config.yaml
n_head: 8
vocab_size: 2032
norm_place: "pre"
norm_eps: 1e-05
rope_base: 10000.0
init: "trunc"
init_std_qkv: 0.0142
init_std_down: 0.00291
beta1: 0.95
schedule: "wsd"
decay_fraction: 0.893
seq_len: 512
doc_mask: true
MLP neurons of a small language model. Each row is named by its layer, matrix (down: output weights) and neuron, and shows model dimensions 160-223. Each number is 50 + 12 x the weight over its row's rms, rounded and kept within 0 to 99.
Before each neuron's rows, "fires before" lists the tokens most often just after its 100 highest values on Wikipedia text that the model never trained on.

fires before: "| ", "|", "of ", " "
L4.down649:51 52 40 57 52 40 55 36 27 36 40 37 27 39 55 61 38 55 45 34 54 62 54 60 47 61 45 76 47 52 32 49 66 59 63 46 53 58 45 57 40 38 33 50 45 45 45 55 55 68 48 48 60 62 39 59 38 45 59 60 40 50 32 57

fires before: "(", "| ", "9", "−", "3", "8"
L5.down416:32 23 58 65 45 34 53 51 47 58 47 51 46 51 52 60 63 60 36 54 56 52 73 63 61 48 53 58 61 37 33 53 51 44 37 46 25 36 29 58 56 25 50 57 56 63 55 38 53 44 48 59 33 63 51 28 39 49 30 50 58 33 52 53

fires before: "4", "5", "0", "9", "6", "8"
L6.down723:57 47 56 46 46 40 36 60 71 65 51 60 51 54 62 41 47 56 62 56 48 62 41 44 51 33 53 41 51 58 43 57 48 45 49 56 52 57 57 49 50 60 41 53 70 53 59 42 40 50 59 51 49 59 39 75 47 44 42 69 51 67 45 32

fires before: ", ", ".", "2", "6"
L4.down527:69 44 49 47 73 64 41 61 48 49 44 71 50 39 60 34 65 55 26 44 60 57 44 56 33 35 40 41 58 46 56 42 39 51 52 48 58 48 65 32 67 48 49 69 41 83 35 49 54 53 41 75 41 46 50 54 60 61 62 38 30 42 65 55

fires before: "| ", "|"
L6.down158:60 48 78 43 45 35 42 64 59 45 49 43 64 63 65 40 42 47 48 43 45 44 40 43 62 46 53 34 58 46 38 39 42 53 49 47 47 54 65 44 50 55 43 30 67 55 39 36 63 51 63 36 48 66 30 52 44 44 26 50 46 61 52 47

fires before: "| ", "\n", " ", "0 "
L4.down479:54 40 36 58 35 45 21 49 46 42 49 66 53 58 54 57 34 57 61 65 32 61 52 63 47 37 64 48 81 59 73 63 39 41 41 68 56 60 46 47 65 67 41 54 57 44 49 31 37 61 77 56 54 69 47 44 39 45 40 65 50 62 55 60

fires before: "| ", "0 ", "0"
L6.down63:35 42 44 67 47 45 38 48 60 38 67 59 62 55 52 40 58 53 55 46 43 71 34 55 56 50 72 50 67 62 37 49 66 58 38 35 67 60 64 44 59 40 49 50 55 42 63 57 76 40 60 56 39 44 69 58 35 49 65 26 37 47 48 54

fires before: " ", "; ", "-", "A", ") ", "I"
L4.down820:45 50 66 57 47 44 80 57 38 54 33 55 51 63 60 61 33 56 42 45 56 30 38 45 46 55 44 64 61 64 61 53 83 39 53 51 51 62 74 53 63 47 49 59 47 64 68 21 39 71 33 63 61 51 38 54 77 46 24 65 65 56 46 50

fires before: "| ", "the "
L6.down713:27 39 47 54 45 47 56 45 60 36 53 50 35 44 40 66 24 42 48 41 66 57 56 42 65 43 37 54 63 62 50 66 46 38 59 40 67 51 40 55 45 46 23 64 54 62 29 39 72 41 51 61 55 44 43 69 56 45 38 39 39 38 41 43

fires before: "en", "th ", "ek ", "y ", "ec", "ild"
L3.down383:47 44 54 46 39 44 55 57 51 35 63 72 42 41 66 52 53 60 40 30 64 65 50 42 46 60 59 71 22 51 51 59 59 36 41 70 60 54 53 59 35 53 52 56 75 67 54 49 53 24 53 53 45 41 62 62 63 67 27 59 54 50 42 66

fires before: "\n\n", "to ", "by ", "in ", "er ", "ir "
L3.down234:46 40 48 38 64 49 49 48 65 51 44 45 67 42 34 45 39 59 40 63 64 49 54 59 48 34 51 42 64 56 41 49 76 38 29 57 48 62 65 47 42 63 43 57 58 57 58 47 63 46 31 48 44 47 59 52 45 52 48 74 49 76 57 43

fires before: "| ", "c", "of ", "try "
L7.down167:47 60 63 32 52 46 45 62 54 39 38 37 64 27 55 55 36 70 62 47 63 21 35 40 62 54 53 49 67 65 51 52 32 46 57 36 66 53 61 26 52 53 38 32 55 30 55 40 39 58 43 82 44 37 20 59 69 53 33 49 50 47 32 59

fires before: "| ", "1 ", "0 ", "9 ", "\n"
L7.down734:31 34 42 58 40 32 55 63 71 41 49 67 52 47 72 44 46 47 52 36 48 45 41 46 51 53 38 62 56 47 30 60 52 47 58 66 46 52 52 49 39 40 40 45 57 43 46 58 41 52 52 39 44 74 46 61 63 33 55 33 44 25 51 51

fires before: "|", "|---|", "ine", "th ", "th", "er "
L4.down832:48 42 52 56 32 50 41 41 39 67 35 60 69 52 48 51 43 52 40 18 50 50 32 29 25 46 41 58 45 44 37 56 19 50 52 46 57 29 39 65 47 59 19 44 62 27 46 33 37 49 23 47 50 59 40 42 58 44 45 37 29 57 42 39

fires before: "ist", "|", "ical ", "|---|", "ess "
L4.down424:51 54 38 46 54 46 67 30 42 63 36 66 51 36 47 49 36 63 56 45 62 40 53 40 65 49 45 56 38 63 51 48 40 45 31 36 33 42 59 51 35 57 23 43 44 40 47 59 28 58 31 37 42 63 49 61 47 45 46 57 44 44 26 54

fires before: "\n\n", "age "
L5.down1003:38 57 32 41 51 55 52 62 39 34 42 37 40 45 47 60 46 43 48 66 59 53 49 48 68 62 56 57 53 56 44 62 62 39 34 32 55 33 44 56 37 55 37 49 44 33 49 39 49 62 54 49 44 61 51 58 35 50 38 58 38 33 37 55

fires before: "\n", "ation ", "in ", "on ", "over", "\n\n"
L6.down189:37 55 36 64 35 54 34 70 37 59 49 33 34 51 32 42 39 57 68 53 48 75 56 57 56 60 54 58 56 56 38 61 44 47 37 57 62 29 39 31 47 15 41 68 54 47 39 42 44 61 53 76 36 32 50 40 39 71 43 54 52 49 39 46

fires before: "\n\n", "ly ", "b", "ts ", "bor"
L5.down408:45 51 32 19 60 54 41 47 45 44 58 30 55 34 31 47 45 49 59 55 57 41 55 26 62 37 51 37 48 45 57 47 54 43 38 29 51 34 62 51 41 76 48 29 41 53 48 45 49 57 45 51 33 45 62 65 50 42 48 55 42 44 58 51

fires before: "as ", "|", "|---|", "to "
L6.down717:50 72 48 49 53 49 53 47 59 32 30 75 58 47 57 44 78 56 40 51 53 37 41 25 47 40 36 30 53 57 54 54 40 39 35 35 54 40 79 51 54 48 39 36 41 63 46 56 50 25 34 32 72 44 46 60 64 37 57 57 45 33 42 55

fires before: "by ", "the ", "to ", "a ", "in ", "at "
L3.down903:56 41 57 27 53 65 51 46 52 63 53 48 54 73 51 49 45 51 55 42 44 44 48 37 41 43 63 25 43 41 59 49 48 76 49 47 58 56 34 57 53 78 54 43 40 56 52 58 25 53 37 54 33 44 37 55 52 49 63 39 48 51 54 45

fires before: "0 ", "1 ", "2 ", "4 ", "3 "
L7.down318:34 41 61 78 56 35 53 78 39 51 47 46 50 53 60 62 57 71 56 29 48 52 39 59 52 42 48 47 51 39 50 51 29 41 41 27 41 39 66 47 45 50 32 38 54 49 53 49 50 43 55 49 47 62 43 69 51 26 55 43 38 50 36 55

fires before: "\n", "of ", "fic", "in ", "to "
L3.down765:52 42 56 55 45 41 50 34 37 75 74 52 63 44 41 64 51 51 69 62 54 24 68 30 48 47 64 53 75 33 45 55 37 32 25 28 58 67 52 55 25 58 66 47 47 34 53 58 48 58 48 44 41 53 48 56 68 47 72 64 38 43 44 45

fires before: "| ", "(", "th", "thern ", "m", "by "
L5.down613:29 45 32 42 53 44 46 52 49 29 38 34 50 40 56 58 45 49 57 56 49 66 57 46 54 31 44 47 46 45 51 68 46 46 41 41 49 33 50 58 62 59 51 48 50 30 38 51 42 51 46 34 42 61 60 64 45 46 51 57 35 48 50 47

fires before: ", ", ". ", "\n", ": ", "ly "
L3.down240:41 63 38 43 64 56 42 58 37 49 46 40 45 42 40 44 56 67 43 48 64 38 49 56 60 52 53 67 29 68 52 51 44 47 40 38 47 44 51 39 36 60 34 46 49 68 50 53 45 49 44 56 52 48 60 62 32 47 33 46 60 48 51 59

fires before: ", ", "0", "2", "ated ", "ent ", "4"
L7.down709:49 45 48 75 44 68 62 73 51 61 36 47 56 42 70 49 46 36 57 53 52 52 45 40 63 55 44 50 28 39 31 56 47 57 56 34 67 42 26 29 54 44 47 63 50 49 61 48 53 47 64 60 60 49 33 42 63 64 51 75 38 27 57 43